Part of a small language model's weights.
Size: width 224, 7 heads of 32, vocabulary 8192, 9.49M parameters.
MLP neurons of a small language model. Each row is named by its layer, matrix (down: output weights) and neuron, and shows model dimensions 0-127. Each number is 200 + 30 x the weight over its row's rms, rounded and kept within 0 to 999. A neuron's up and down rows have the sign that makes its largest values positive.
After each neuron's rows, "fires before" lists the tokens most often just after its 100 highest values on Wikipedia text that the model never trained on. A number after a token or word is its count.

L4.down387,191,221,192,206,200,201,174,199,230,262,196,192,170,191,217,202,143,190,235,216,229,184,154,161,168,166,193,252,179,173,198,193,229,208,196,227,184,159,194,156,178,213,186,162,170,244,209,210,229,210,215,254,178,200,229,216,204,199,217,204,190,154,187,162,178,242,196,177,134,257,218,204,208,219,176,242,172,166,215,139,250,245,204,161,205,204,248,179,220,179,218,169,195,159,197,178,220,141,194,188,299,227,211,161,159,295,182,202,170,141,216,199,215,180,190,257,179,184,212,167,219,178,205,217,191,190,153,210
fires before: "\n" 16, "\"" 15, "). " 14, ": " 9, "\n\n" 5

L3.down463,209,173,260,220,212,195,226,207,160,241,206,206,148,212,235,191,193,156,186,200,253,217,222,175,210,189,268,218,184,226,210,197,219,163,212,194,204,150,157,197,271,140,206,197,237,179,179,210,202,174,171,253,147,202,191,172,238,217,174,217,207,227,165,227,242,225,127,191,225,219,214,204,199,195,186,155,181,156,177,201,187,201,253,190,209,180,206,144,169,206,231,203,268,222,220,197,180,248,215,249,246,210,221,192,244,178,176,193,222,159,222,267,185,224,201,179,168,249,218,215,199,184,228,188,232,240,203,249
fires before: ", " 27, ". " 9, ") " 9, "." 6, "\n" 4

L2.down349,189,142,188,236,169,101,222,218,155,203,183,238,234,177,216,243,164,196,158,160,192,177,171,212,204,261,178,191,207,221,217,218,212,188,216,260,177,203,186,173,233,230,197,160,235,232,239,231,240,227,173,241,194,187,169,222,205,213,167,157,238,216,187,217,182,229,234,195,201,191,201,152,222,231,182,219,172,208,219,232,214,203,253,203,205,199,202,122,211,236,147,201,286,166,209,197,191,191,180,170,173,233,223,192,175,225,198,193,226,201,187,182,172,184,191,240,179,182,174,156,180,212,176,230,214,161,206,213
fires before: "| " 71

L2.down256,199,201,169,212,225,198,221,167,196,181,192,247,204,256,175,214,168,191,209,218,181,208,205,205,165,269,130,234,176,210,198,227,183,161,224,182,233,164,170,184,169,218,245,161,186,176,144,213,175,214,208,223,211,190,192,228,260,216,276,231,200,197,167,138,199,156,164,201,259,191,126,209,203,212,213,157,271,223,183,217,239,201,206,199,213,197,215,180,200,226,269,169,219,217,214,208,195,244,218,179,199,195,189,210,277,218,163,190,176,215,257,216,238,213,177,180,164,175,221,178,101,173,231,222,197,246,209,278
fires before: ". " 30, "\n" 9, "; " 8, "\n\n" 8, ", " 5

L5.down117,196,212,191,254,198,192,192,229,185,173,203,211,234,160,192,130,139,186,232,179,227,195,206,242,258,197,162,163,250,164,169,155,204,195,212,215,182,198,180,173,201,190,130,236,180,196,180,169,234,177,241,174,183,183,268,221,197,244,167,225,167,202,149,230,214,218,190,213,194,185,230,148,185,228,213,258,165,176,262,214,230,191,203,274,173,235,190,195,224,216,225,171,102,128,191,217,178,210,189,193,187,201,192,216,156,196,196,209,165,174,194,199,154,213,182,220,194,193,172,237,232,173,226,171,177,199,240,205
fires before: "| " 56, "\n" 10, "in " 4, ") " 4

L3.down450,244,194,189,213,153,174,221,199,205,208,187,175,146,163,212,158,194,199,180,189,229,198,227,201,145,186,170,195,215,230,241,198,225,185,198,227,181,210,172,249,242,213,213,171,219,203,173,163,263,155,242,165,161,257,235,202,250,217,212,248,209,206,189,196,231,159,191,177,178,211,231,185,219,167,200,209,206,167,216,203,273,179,207,145,238,243,190,190,156,232,204,176,200,179,211,250,204,194,195,265,184,209,204,136,185,153,207,279,229,171,185,194,180,198,206,196,234,233,198,216,183,206,215,218,221,189,180,242
fires before: ", " 18, ". " 13, "." 9, "and " 7, "\n" 6, "'" 5

L10.down244,173,174,232,211,201,208,152,205,190,172,173,194,161,192,228,210,257,242,230,165,242,215,174,202,178,186,197,197,173,200,173,153,209,228,162,236,189,204,226,158,178,192,221,198,237,193,210,192,195,184,189,226,224,261,208,238,213,237,207,170,191,218,194,172,251,180,209,193,212,275,183,208,201,235,181,217,256,193,155,244,182,116,217,220,190,254,188,205,192,215,142,188,167,248,205,181,209,200,247,129,225,173,165,194,136,191,235,176,148,191,212,171,240,247,177,168,137,152,223,162,225,166,248,172,210,190,171,214
fires before: "\n\n" 42, "\n" 24, "), " 4

L10.down421,197,214,275,192,241,144,139,188,175,212,174,212,232,229,198,224,194,195,222,189,231,240,198,193,221,191,246,176,165,190,160,194,205,199,207,229,224,179,216,180,130,192,211,201,179,234,373,201,156,231,169,180,182,227,197,240,235,213,221,205,218,252,187,199,183,221,241,200,214,189,237,215,185,216,223,194,246,189,178,245,226,201,171,132,180,181,161,210,189,203,153,188,224,216,194,187,170,222,186,212,208,250,147,237,195,190,233,162,167,183,205,193,197,199,227,160,145,194,221,169,220,203,175,234,212,199,214,189
fires before: ", " 24, ") " 16, ". " 13, "\n" 9, ": " 8, "." 5

L3.down453,93,172,248,210,186,237,196,179,220,191,168,204,161,166,202,216,214,205,226,212,162,224,186,211,183,276,198,251,156,199,182,170,197,166,171,184,174,154,210,257,203,212,249,178,190,202,205,227,208,213,169,192,208,209,179,220,206,230,210,197,235,256,199,197,210,194,181,193,236,130,219,159,196,204,165,216,236,138,204,185,176,159,179,219,201,218,177,243,195,188,249,232,223,209,174,212,181,173,196,210,209,200,213,187,158,207,176,207,208,227,245,206,247,236,170,149,207,226,176,186,174,202,152,205,184,185,184,204
fires before: "\n" 46, "\n\n" 10, ")" 9, ") " 7, "–" 6, "), " 6

L3.down307,146,183,222,192,136,179,211,210,212,208,195,231,164,179,184,237,246,208,161,176,236,161,200,212,195,230,261,180,240,215,247,187,167,173,212,193,175,224,186,226,177,223,196,185,186,215,215,243,210,210,208,200,187,183,176,232,164,241,178,186,196,206,193,263,240,260,181,156,168,219,214,153,170,209,180,177,189,168,220,225,168,208,231,156,204,217,206,145,243,204,202,225,249,194,236,227,111,108,193,169,182,136,202,167,225,242,187,200,229,179,188,181,254,212,218,197,220,214,191,250,183,250,162,173,175,182,220,169
fires before: "| " 70, "(" 11

L2.down532,214,201,181,200,210,143,159,229,239,192,207,216,230,153,246,203,230,246,197,211,186,246,163,213,245,217,187,175,173,189,172,159,205,181,224,209,185,258,224,166,215,192,194,182,205,186,285,181,224,228,196,185,163,175,195,159,191,180,173,213,147,214,179,252,237,231,191,156,186,196,180,206,171,216,186,206,164,218,215,195,190,112,197,207,209,243,204,228,172,168,213,219,230,202,184,211,192,231,201,218,228,150,228,219,206,203,225,201,287,144,194,184,218,241,170,193,215,132,238,202,184,199,255,193,220,264,212,240
fires before: "| " 25, "= " 12, "==" 10, "===" 6, "- " 6

L10.down315,208,198,180,207,234,198,255,184,209,201,218,176,214,192,163,173,216,203,179,228,231,160,202,209,207,201,184,178,245,195,190,215,130,244,197,269,192,256,180,251,191,243,233,154,190,262,253,252,229,279,137,207,204,206,208,239,155,218,213,193,254,185,139,284,207,159,261,192,178,265,180,163,225,217,160,211,159,214,209,165,186,154,168,167,200,188,158,214,206,199,223,140,185,217,197,199,188,171,169,193,246,156,201,200,193,190,228,215,132,207,180,199,203,198,179,185,210,195,203,178,150,262,149,225,162,162,173,208
fires before: "199" 13, "was " 11, "193" 10, "182" 6, "202" 5, "201" 5

L10.down267,268,170,163,151,194,252,214,186,170,219,180,199,196,210,207,231,163,172,182,163,174,231,196,187,187,135,187,178,227,199,253,171,237,205,233,208,244,263,237,216,158,217,176,197,223,219,177,198,234,159,149,187,241,187,168,202,222,240,178,170,127,179,212,222,214,194,171,169,213,203,182,184,211,229,192,101,207,189,165,235,205,229,223,226,250,215,214,157,206,216,250,205,153,225,173,221,179,199,222,185,142,261,180,207,172,216,168,241,207,158,192,219,190,212,194,105,209,235,171,235,204,192,153,123,208,176,185,254
fires before: ", " 57, ". " 14, "." 8, "; " 5, "\n" 4

L10.down551,165,163,165,188,161,175,193,232,221,190,217,176,232,188,186,237,157,183,155,220,154,201,202,154,175,139,209,203,268,137,222,161,195,175,190,244,201,198,207,231,179,238,213,141,223,176,191,232,181,160,189,236,176,216,241,199,207,191,184,179,146,178,238,222,185,248,145,218,190,188,209,230,147,213,184,138,204,241,175,211,199,210,265,174,171,175,185,216,160,164,213,206,142,170,178,156,167,170,210,215,216,172,173,215,177,161,233,160,180,187,164,215,188,213,160,158,207,191,229,224,232,154,221,225,202,187,163,215
fires before: "; " 68, "\" " 4, "Men" 4

L10.down306,197,161,218,188,253,196,178,208,171,183,220,234,171,190,167,196,196,216,226,252,188,187,199,178,179,200,259,194,180,189,202,265,190,258,217,158,175,154,201,191,203,164,159,171,222,249,174,183,174,183,241,223,181,200,232,175,237,245,202,161,205,214,183,191,200,216,160,215,204,182,248,221,156,186,255,191,147,185,218,156,255,210,216,170,214,178,173,181,178,201,180,202,219,165,186,272,214,217,230,239,152,182,175,219,262,194,132,197,205,236,168,195,201,231,221,172,238,239,235,199,192,217,247,173,227,178,166,243
fires before: "s " 42, "m " 4, "Kn" 4

L4.down527,180,202,158,161,161,265,183,154,265,175,188,213,173,208,218,257,198,179,254,252,211,197,204,203,249,192,196,168,167,177,266,234,190,201,197,195,159,196,191,207,179,213,206,191,190,169,203,208,195,147,198,175,234,205,210,223,197,226,170,230,177,212,247,190,215,174,224,162,269,175,239,238,220,185,220,224,263,193,233,260,173,197,231,213,198,146,171,208,204,225,241,211,191,179,165,195,163,204,214,146,182,207,194,261,262,168,183,154,144,206,201,179,175,178,229,142,218,230,185,193,194,186,233,211,264,206,217,167
fires before: "- " 95

L10.down136,204,205,264,234,226,126,234,226,166,187,174,201,226,197,187,196,260,241,225,189,199,210,222,140,158,194,193,176,241,234,223,209,164,191,231,192,176,197,204,186,225,180,255,170,188,267,219,175,214,207,221,182,260,237,171,204,169,173,162,261,227,174,161,226,179,229,187,159,222,233,184,210,180,174,255,211,179,180,201,167,199,211,233,250,234,210,194,202,210,163,221,199,206,194,161,180,173,191,176,210,265,169,182,171,159,213,202,201,248,199,184,193,198,161,214,171,147,196,228,214,225,187,201,187,163,183,151,176
fires before: "| " 98

L6.down491,182,194,184,250,269,146,270,204,161,223,215,158,138,152,170,203,194,200,193,183,228,220,229,195,153,183,225,192,180,204,246,191,203,223,209,183,161,186,182,224,216,198,221,212,267,96,223,199,222,205,241,184,154,238,233,230,220,238,171,213,200,218,175,236,160,205,155,184,161,183,189,235,233,254,218,237,218,156,202,219,152,182,201,170,219,182,176,173,221,228,185,236,220,199,220,218,205,230,206,176,209,248,194,155,218,191,197,178,218,176,196,198,206,243,199,246,111,198,214,226,253,207,141,218,177,248,226,189
fires before: ", " 15, "\n" 13, ". " 11, "(" 10, "\n\n" 7

L5.down189,194,213,227,193,198,186,239,229,179,184,212,181,175,247,221,212,119,224,205,184,198,235,224,175,194,167,196,151,161,178,187,187,210,251,164,217,158,178,223,198,178,235,143,188,199,174,124,180,149,213,192,206,225,222,233,216,174,211,254,218,201,251,183,144,178,190,210,167,199,157,176,220,155,219,166,233,188,178,210,188,203,248,173,160,135,185,222,156,218,233,236,194,189,185,239,188,228,180,221,195,242,166,196,173,221,189,222,158,179,183,212,179,221,195,199,228,215,131,202,223,295,192,155,240,180,176,267,187
fires before: ": " 40, "\n" 27, "| " 9

L6.down189,175,216,195,173,193,241,251,172,232,187,163,211,257,217,221,213,293,191,200,199,261,228,198,205,203,194,218,185,184,222,234,239,186,207,237,199,172,190,193,183,157,240,228,221,193,181,249,188,216,184,215,222,168,180,178,207,220,211,185,184,202,206,239,217,214,167,174,212,197,202,189,224,235,161,144,210,162,257,225,179,200,201,250,180,201,203,164,212,227,218,198,156,165,226,218,231,190,194,205,224,164,183,219,229,204,227,196,241,213,142,189,121,153,185,257,229,228,220,192,226,168,188,216,215,203,200,217,164
fires before: " " 35, "- " 5, "h" 4, "7" 4, "Jud" 4

L6.down464,196,211,210,190,220,223,207,208,173,168,181,279,179,204,261,263,172,185,219,210,203,199,142,160,189,229,174,164,157,194,187,196,260,210,137,212,215,214,238,211,195,233,209,192,195,147,198,186,234,170,207,260,208,167,166,186,229,187,217,211,229,224,205,150,191,178,176,188,186,201,201,220,186,215,205,171,228,199,159,203,154,212,254,173,210,198,197,158,193,167,204,219,202,212,171,223,199,246,158,239,240,233,238,198,153,227,239,192,285,218,178,196,160,234,226,223,152,180,209,247,207,149,183,161,236,158,216,229
fires before: "–" 27, ": " 13, ") " 13, ")" 12, "\n" 9

L3.down171,193,229,185,169,208,207,153,229,155,127,201,270,227,216,222,214,203,197,157,195,213,253,170,225,185,152,213,202,172,251,161,173,234,159,173,221,182,206,216,266,216,245,174,213,182,226,189,213,174,204,184,237,240,176,185,225,230,221,181,214,180,230,234,196,161,165,246,224,228,205,212,180,195,249,227,204,232,196,184,167,222,212,204,197,225,224,161,155,162,227,201,179,166,196,219,211,157,208,207,243,206,187,166,143,191,199,198,227,202,202,231,244,253,183,168,207,239,173,206,206,214,202,177,224,193,158,244,192
fires before: "| " 71

L2.down143,199,226,205,216,198,185,151,198,141,205,188,279,214,195,180,138,261,271,252,163,124,216,208,223,227,236,172,243,190,210,184,209,225,171,184,219,227,246,272,193,157,241,229,176,202,199,226,183,237,247,200,217,203,177,169,210,188,143,148,195,203,178,165,188,208,265,203,193,221,200,225,156,185,160,187,220,181,114,167,239,237,194,219,201,195,223,243,184,222,194,166,193,239,240,154,215,231,244,204,196,225,174,227,159,191,163,185,207,190,162,213,228,232,237,139,249,176,219,177,160,195,205,180,227,182,184,193,203
fires before: "| " 53, "|" 43

L3.down457,185,179,165,196,257,153,230,201,226,163,189,202,233,175,183,218,233,230,256,201,176,163,186,212,205,213,175,177,196,211,162,152,192,246,211,198,214,213,171,167,222,202,275,208,201,184,196,190,238,241,176,142,190,164,130,199,207,167,194,177,138,216,151,248,225,220,176,187,208,205,211,224,226,239,180,165,196,160,229,237,198,181,218,224,204,167,174,210,185,184,212,189,186,210,193,219,201,209,153,172,219,181,238,161,195,161,155,190,209,177,251,219,187,208,198,221,229,155,191,159,186,204,186,148,224,257,244,193
fires before: "- " 64, "| " 10

L3.down375,206,180,192,215,271,128,192,196,223,203,229,244,242,201,210,208,192,248,184,225,227,243,179,171,182,207,178,205,205,214,178,212,201,181,213,227,249,191,163,172,210,150,217,232,193,186,213,231,188,199,225,150,240,220,186,181,184,227,135,196,200,212,180,249,168,211,167,166,201,185,189,223,152,191,196,175,162,179,190,224,189,179,223,283,215,189,176,230,198,163,179,225,152,217,198,260,220,228,212,195,223,213,211,182,241,254,202,225,245,163,188,249,216,186,180,205,157,188,195,189,184,214,142,182,204,173,210,232
fires before: "| " 36, "|" 10, "(" 6

L10.down486,183,158,145,239,175,224,197,205,189,219,258,267,216,145,174,198,202,240,234,212,212,154,210,279,180,173,214,223,252,243,186,227,196,207,203,178,202,233,256,203,205,200,243,226,216,218,314,184,177,178,174,232,262,176,175,178,193,190,196,183,220,203,175,201,242,213,193,142,171,246,248,162,199,242,211,235,185,228,163,236,237,205,182,182,178,164,206,204,197,166,219,190,199,223,232,195,191,189,171,233,200,226,166,195,180,215,158,188,196,204,232,160,201,172,187,149,202,193,177,194,214,197,149,223,179,208,175,224
fires before: "201" 16, "202" 16, ", " 11, "- " 8, "and " 6, "." 6

L10.down475,187,176,204,202,225,172,255,185,201,216,215,214,177,202,215,228,205,191,217,290,223,210,162,201,232,220,174,229,209,220,172,168,256,134,212,213,206,227,215,220,167,197,171,181,170,204,206,207,218,172,157,169,210,174,255,161,192,156,191,180,216,256,221,239,165,127,233,196,176,190,164,167,191,215,151,213,202,215,235,233,218,242,187,152,188,165,234,171,191,208,172,185,169,266,242,194,148,266,214,180,207,220,201,184,203,219,148,223,204,250,214,184,296,229,165,182,256,174,178,146,177,161,198,227,214,203,202,121
fires before: "| " 49, "2" 14, "|" 8

L10.down563,204,231,159,213,210,190,165,233,182,193,200,132,272,232,175,167,193,159,231,166,210,231,265,229,179,172,147,177,196,161,178,201,165,197,211,203,181,202,138,128,228,165,181,164,203,220,203,193,238,225,200,166,226,198,205,232,185,237,191,227,180,187,197,169,201,175,214,176,202,190,191,243,228,198,229,216,177,163,153,202,160,117,170,203,214,214,213,221,186,223,228,163,214,206,197,174,112,151,230,201,253,213,200,193,202,208,192,201,213,237,191,248,215,205,210,182,234,177,232,182,243,152,237,269,204,239,255,203
fires before: "the " 44, "least " 9, "as" 4

L10.down323,184,186,227,209,217,158,209,211,180,269,259,191,195,174,200,216,148,193,186,244,194,216,242,227,266,173,170,236,199,200,208,205,245,189,224,170,179,213,199,189,230,172,233,163,270,185,289,198,193,211,221,199,241,235,134,197,211,196,231,221,243,201,191,219,242,210,150,186,236,186,247,244,228,197,152,220,177,179,152,198,194,202,175,202,161,197,203,179,205,204,182,199,226,195,149,204,190,209,220,256,226,208,202,192,214,234,215,242,186,194,208,181,274,206,182,188,190,160,172,172,203,227,187,195,197,216,144,199
fires before: "| " 32, ", " 19, "; " 10, "\n" 9, ". " 4

L10.down318,190,185,193,240,184,227,163,194,162,201,197,228,190,192,177,154,166,230,193,221,200,250,205,194,210,198,264,229,222,184,209,206,174,182,198,180,234,219,194,198,175,260,199,182,192,179,165,172,177,180,196,149,220,206,213,224,207,242,209,207,217,166,214,206,172,186,153,252,177,217,205,212,192,221,246,284,229,247,166,191,193,152,199,216,211,212,152,193,234,248,172,198,146,185,173,220,171,170,155,207,194,134,229,146,214,131,195,219,209,192,232,197,209,240,154,167,188,210,197,196,215,196,171,185,271,170,168,220
fires before: "| " 47, ". " 12, "or " 4

L5.down315,184,200,192,174,189,214,193,203,182,214,213,181,207,190,197,157,164,183,233,187,204,193,198,109,155,221,255,229,244,190,216,183,188,213,244,179,165,232,166,223,148,227,204,198,201,189,237,208,206,191,220,202,220,214,249,177,190,241,182,169,158,144,169,167,138,175,185,195,193,203,170,180,214,165,283,185,239,173,149,222,217,223,175,223,173,229,190,209,176,161,219,154,255,202,184,235,231,189,175,195,187,203,178,181,154,169,189,220,178,234,226,249,172,138,116,197,209,204,187,238,175,150,223,119,192,180,176,237
fires before: "s " 60, "\n" 6, "s" 4

L6.down438,161,205,174,162,219,180,183,191,183,193,249,223,189,191,219,199,220,190,184,240,188,226,156,237,207,192,197,175,220,170,217,213,194,213,188,178,220,196,236,229,226,251,211,162,196,198,268,163,164,206,157,224,215,202,130,197,220,179,226,202,233,178,174,201,186,158,171,195,187,209,179,204,201,229,266,190,199,222,192,145,189,244,220,225,205,192,196,204,190,152,172,171,208,207,195,212,211,257,229,252,220,163,147,176,229,117,187,236,209,196,245,237,240,193,224,197,171,219,199,151,203,240,204,194,241,140,145,187
fires before: "| " 41, "; " 11, "–" 7, "32 " 4

L5.down453,151,183,174,189,200,211,161,214,234,204,193,216,238,216,199,164,257,199,222,219,150,232,243,156,257,160,164,237,230,236,173,216,227,196,176,244,218,195,243,175,187,183,180,152,168,166,214,212,166,200,221,208,196,248,178,156,188,183,198,144,241,193,249,184,205,213,174,212,181,207,240,199,189,183,167,219,199,196,195,200,206,203,174,168,209,186,230,189,168,221,167,202,187,209,167,211,206,191,194,211,259,177,247,153,241,279,177,239,188,183,214,149,193,182,176,208,175,171,190,188,180,218,232,195,213,227,192,235
fires before: "| " 56, "|" 6, "(" 5

L6.down265,174,232,214,199,196,218,208,149,188,225,187,240,192,160,182,291,190,217,214,187,208,231,219,225,214,184,214,206,178,147,183,206,184,208,174,186,159,210,222,219,233,227,162,240,177,214,185,191,166,208,183,209,200,178,167,131,213,243,228,219,199,180,169,132,197,150,128,172,229,158,203,215,188,183,210,170,218,180,177,232,197,221,246,187,203,211,165,202,193,174,263,138,157,176,229,200,231,201,197,210,227,162,231,282,211,211,215,222,241,226,233,201,211,205,215,140,180,218,183,251,174,200,170,144,222,159,288,238
fires before: ", " 25, "\n" 11, ": " 9, "\" " 6

L4.down32,152,194,193,237,195,184,186,199,179,237,246,235,239,153,134,277,144,256,203,174,221,181,199,182,179,207,201,177,255,178,159,208,164,189,238,184,266,264,201,216,190,196,172,173,207,225,235,219,170,215,249,238,206,209,152,237,179,194,222,209,206,234,235,198,210,208,211,229,172,234,209,189,162,212,224,236,194,207,232,182,195,203,260,205,179,194,229,187,235,202,224,233,209,180,184,223,203,133,190,171,224,119,218,167,248,220,217,162,194,178,226,175,233,153,183,211,180,216,262,163,167,197,188,249,166,211,260,193
fires before: "| " 63, "|" 22, "1" 7

L5.down414,197,216,224,218,186,180,193,187,169,162,215,224,199,224,192,199,158,137,257,235,226,191,207,206,194,213,278,179,184,266,181,227,264,138,218,159,187,192,191,235,186,194,180,175,179,237,214,176,156,209,213,218,203,205,233,166,200,204,223,195,140,160,225,170,147,206,184,239,224,171,257,153,188,187,181,248,196,234,162,151,199,201,212,194,236,203,240,168,225,201,193,196,203,195,172,208,193,167,197,198,266,133,161,175,174,236,189,176,225,190,168,224,249,263,208,160,189,217,159,219,201,215,171,221,207,203,227,237
fires before: "| " 41, "|" 10

L3.down423,222,142,243,207,224,149,208,241,209,188,216,213,216,222,197,187,196,229,194,236,243,212,214,209,220,182,190,220,240,179,215,181,190,214,189,222,162,224,169,164,267,246,179,192,147,204,153,158,253,210,209,208,199,195,167,198,181,205,195,163,197,191,159,250,196,154,167,161,164,224,180,202,211,227,256,166,214,205,209,225,239,131,181,166,243,213,193,181,276,226,204,225,218,201,193,257,191,183,183,206,267,215,199,142,229,216,182,240,195,160,166,202,195,157,187,198,189,222,226,203,194,221,154,169,174,142,185,248
fires before: "; " 28, "| " 24, "." 13, ". " 5, "–" 4

L5.down285,216,183,188,221,202,185,196,141,171,223,175,263,236,249,149,235,125,180,219,166,179,219,224,201,193,185,229,174,173,179,245,200,142,175,145,278,177,180,192,186,211,170,184,213,208,288,243,214,182,224,268,219,200,204,183,213,181,201,173,164,155,204,174,166,154,212,172,180,154,158,171,184,238,198,222,159,226,193,169,190,234,217,240,164,140,196,201,168,207,143,243,181,238,204,178,225,160,192,239,190,230,216,168,170,203,192,233,194,197,178,193,195,191,145,201,157,201,226,216,218,189,179,180,151,210,243,191,208
fires before: "s " 48, ". " 15, ", " 14, "\" " 4, "." 4, "\n" 4

L6.down236,178,195,169,223,170,164,189,208,208,184,210,189,252,167,202,230,204,276,202,179,217,191,216,176,210,237,278,228,218,172,197,202,160,236,272,209,177,195,168,199,222,219,182,199,179,249,236,235,196,145,190,204,144,191,192,215,148,244,208,200,200,191,233,181,203,228,206,229,195,182,186,231,145,250,190,238,200,153,180,201,224,199,213,177,240,176,129,173,196,281,199,170,216,121,239,265,195,144,207,171,204,162,251,161,266,251,171,197,166,177,189,195,186,194,174,223,208,162,198,145,159,217,172,226,228,198,226,167
fires before: "| " 43, "|" 7

L10.down18,176,170,231,177,267,195,239,173,196,223,229,192,241,191,207,165,227,195,180,184,223,186,238,204,206,217,260,119,251,173,231,245,216,254,216,232,153,193,179,233,175,174,216,181,254,202,192,195,166,202,243,225,202,204,184,121,174,204,194,233,208,213,210,230,173,202,201,190,224,139,179,162,165,199,194,230,214,173,237,203,236,220,190,221,215,159,192,213,131,165,165,222,184,196,198,194,147,200,204,184,127,194,125,245,248,189,172,219,171,206,195,188,215,188,196,224,208,182,181,234,176,212,227,177,187,197,154,165
fires before: "ing " 31, "e " 11, "es " 4, "s " 4

L5.down83,201,228,210,194,183,190,148,231,230,184,204,232,221,188,125,188,177,199,225,246,189,213,202,225,214,221,194,248,168,170,226,190,222,218,252,218,224,207,198,240,152,198,209,171,155,226,237,238,230,202,180,241,211,214,125,235,201,202,250,180,213,218,230,211,200,214,203,192,268,248,175,220,153,200,138,210,175,180,230,158,200,209,180,213,194,201,233,212,184,171,168,182,229,227,197,198,226,166,194,180,219,174,243,177,203,204,203,208,205,149,156,200,214,204,209,230,175,223,224,176,228,252,162,211,193,187,211,204
fires before: "| " 36, "% " 13, "|" 10

L3.down329,248,173,172,217,177,182,174,147,189,220,180,224,193,230,196,227,156,197,235,205,216,221,215,228,206,220,251,217,185,299,188,204,187,173,189,217,222,147,186,230,226,232,225,232,208,225,123,224,233,223,239,167,192,163,156,195,196,212,225,175,220,225,152,199,187,189,163,203,209,188,243,198,216,188,198,189,196,175,201,194,184,160,189,217,197,158,196,248,223,203,181,209,191,155,197,213,138,135,185,184,221,186,160,196,222,219,180,219,230,206,231,190,174,191,183,194,215,227,210,208,140,229,175,156,236,196,167,195
fires before: "| " 28, "and " 9, "to " 7, "as " 5, "(" 4, "by " 4

L2.down511,177,179,221,276,150,209,146,159,251,224,165,216,204,166,236,200,174,199,209,197,142,204,207,225,233,206,202,234,217,193,181,178,252,192,196,225,136,134,286,220,229,220,197,181,153,201,225,133,248,153,160,216,209,208,168,197,185,198,134,260,208,183,170,156,221,219,148,193,202,228,257,244,173,193,218,211,225,159,149,223,175,179,168,200,251,179,205,142,150,212,211,183,243,218,192,225,210,231,230,172,243,170,225,159,152,229,169,204,212,239,209,177,220,160,147,186,182,191,178,207,176,228,181,229,221,178,170,176
fires before: "| " 22, "|" 21, "to " 6, "on " 5

L2.down279,147,170,211,227,200,134,136,208,156,187,203,150,186,178,185,237,177,236,260,141,184,178,181,212,137,176,209,245,226,216,191,178,205,160,181,193,236,210,228,153,220,203,219,222,208,246,161,208,151,225,217,209,186,151,150,149,188,181,175,239,232,212,184,198,227,205,199,214,176,196,200,228,189,185,189,176,234,138,187,213,245,197,268,228,238,184,254,144,225,200,217,166,261,161,180,218,235,205,224,161,238,197,197,204,186,224,183,203,268,158,144,206,222,188,177,211,196,215,221,173,165,181,174,224,188,199,184,183
fires before: "| " 95

L10.down418,173,220,261,204,245,160,245,278,191,185,139,174,212,218,192,186,218,182,175,197,191,225,168,175,239,231,201,165,214,208,225,200,175,188,213,167,160,247,177,200,177,238,215,255,166,190,121,206,220,192,163,96,207,181,204,200,221,213,189,187,171,172,119,212,217,236,197,210,193,228,163,178,156,206,209,174,183,199,172,208,187,272,181,224,197,217,174,232,147,219,237,208,175,201,230,177,239,148,172,220,186,217,220,231,192,180,179,200,229,219,171,142,191,218,169,159,201,192,254,196,189,163,233,238,233,202,212,191
fires before: "| " 47, "\n" 5, "ung " 5, "." 4

L4.down402,199,147,141,180,207,185,225,199,165,208,189,227,212,225,162,181,174,229,183,172,179,201,221,204,171,208,179,196,154,183,131,201,178,210,248,255,198,190,199,194,214,228,211,179,179,205,216,201,186,274,241,219,215,261,196,190,217,185,173,205,199,230,177,183,233,259,200,130,190,185,249,244,151,178,156,206,180,147,217,179,233,244,199,165,218,221,209,152,185,178,196,194,222,190,218,212,244,144,212,200,205,205,222,208,202,184,207,210,188,159,237,190,240,186,182,222,246,203,200,132,203,169,225,233,218,183,213,153
fires before: "==" 21, "===" 13, "=== " 11, "| " 8, ": " 7, "= " 5

L3.down131,233,156,213,211,202,178,213,173,171,245,194,206,205,174,188,260,156,269,189,136,173,185,218,160,205,231,232,213,207,198,209,184,212,177,164,216,171,193,170,199,199,225,207,194,183,229,177,226,145,215,218,227,226,187,155,190,154,229,176,208,177,216,230,185,229,221,162,155,209,209,192,171,185,206,188,209,199,149,182,213,197,209,243,171,252,144,189,158,212,184,210,206,259,198,198,277,144,154,162,222,216,161,211,173,207,257,160,195,260,196,179,238,177,156,231,220,208,156,197,228,162,218,217,157,225,188,231,229
fires before: "| " 40, "," 11, "." 5, "–" 4, ". " 4, "(" 4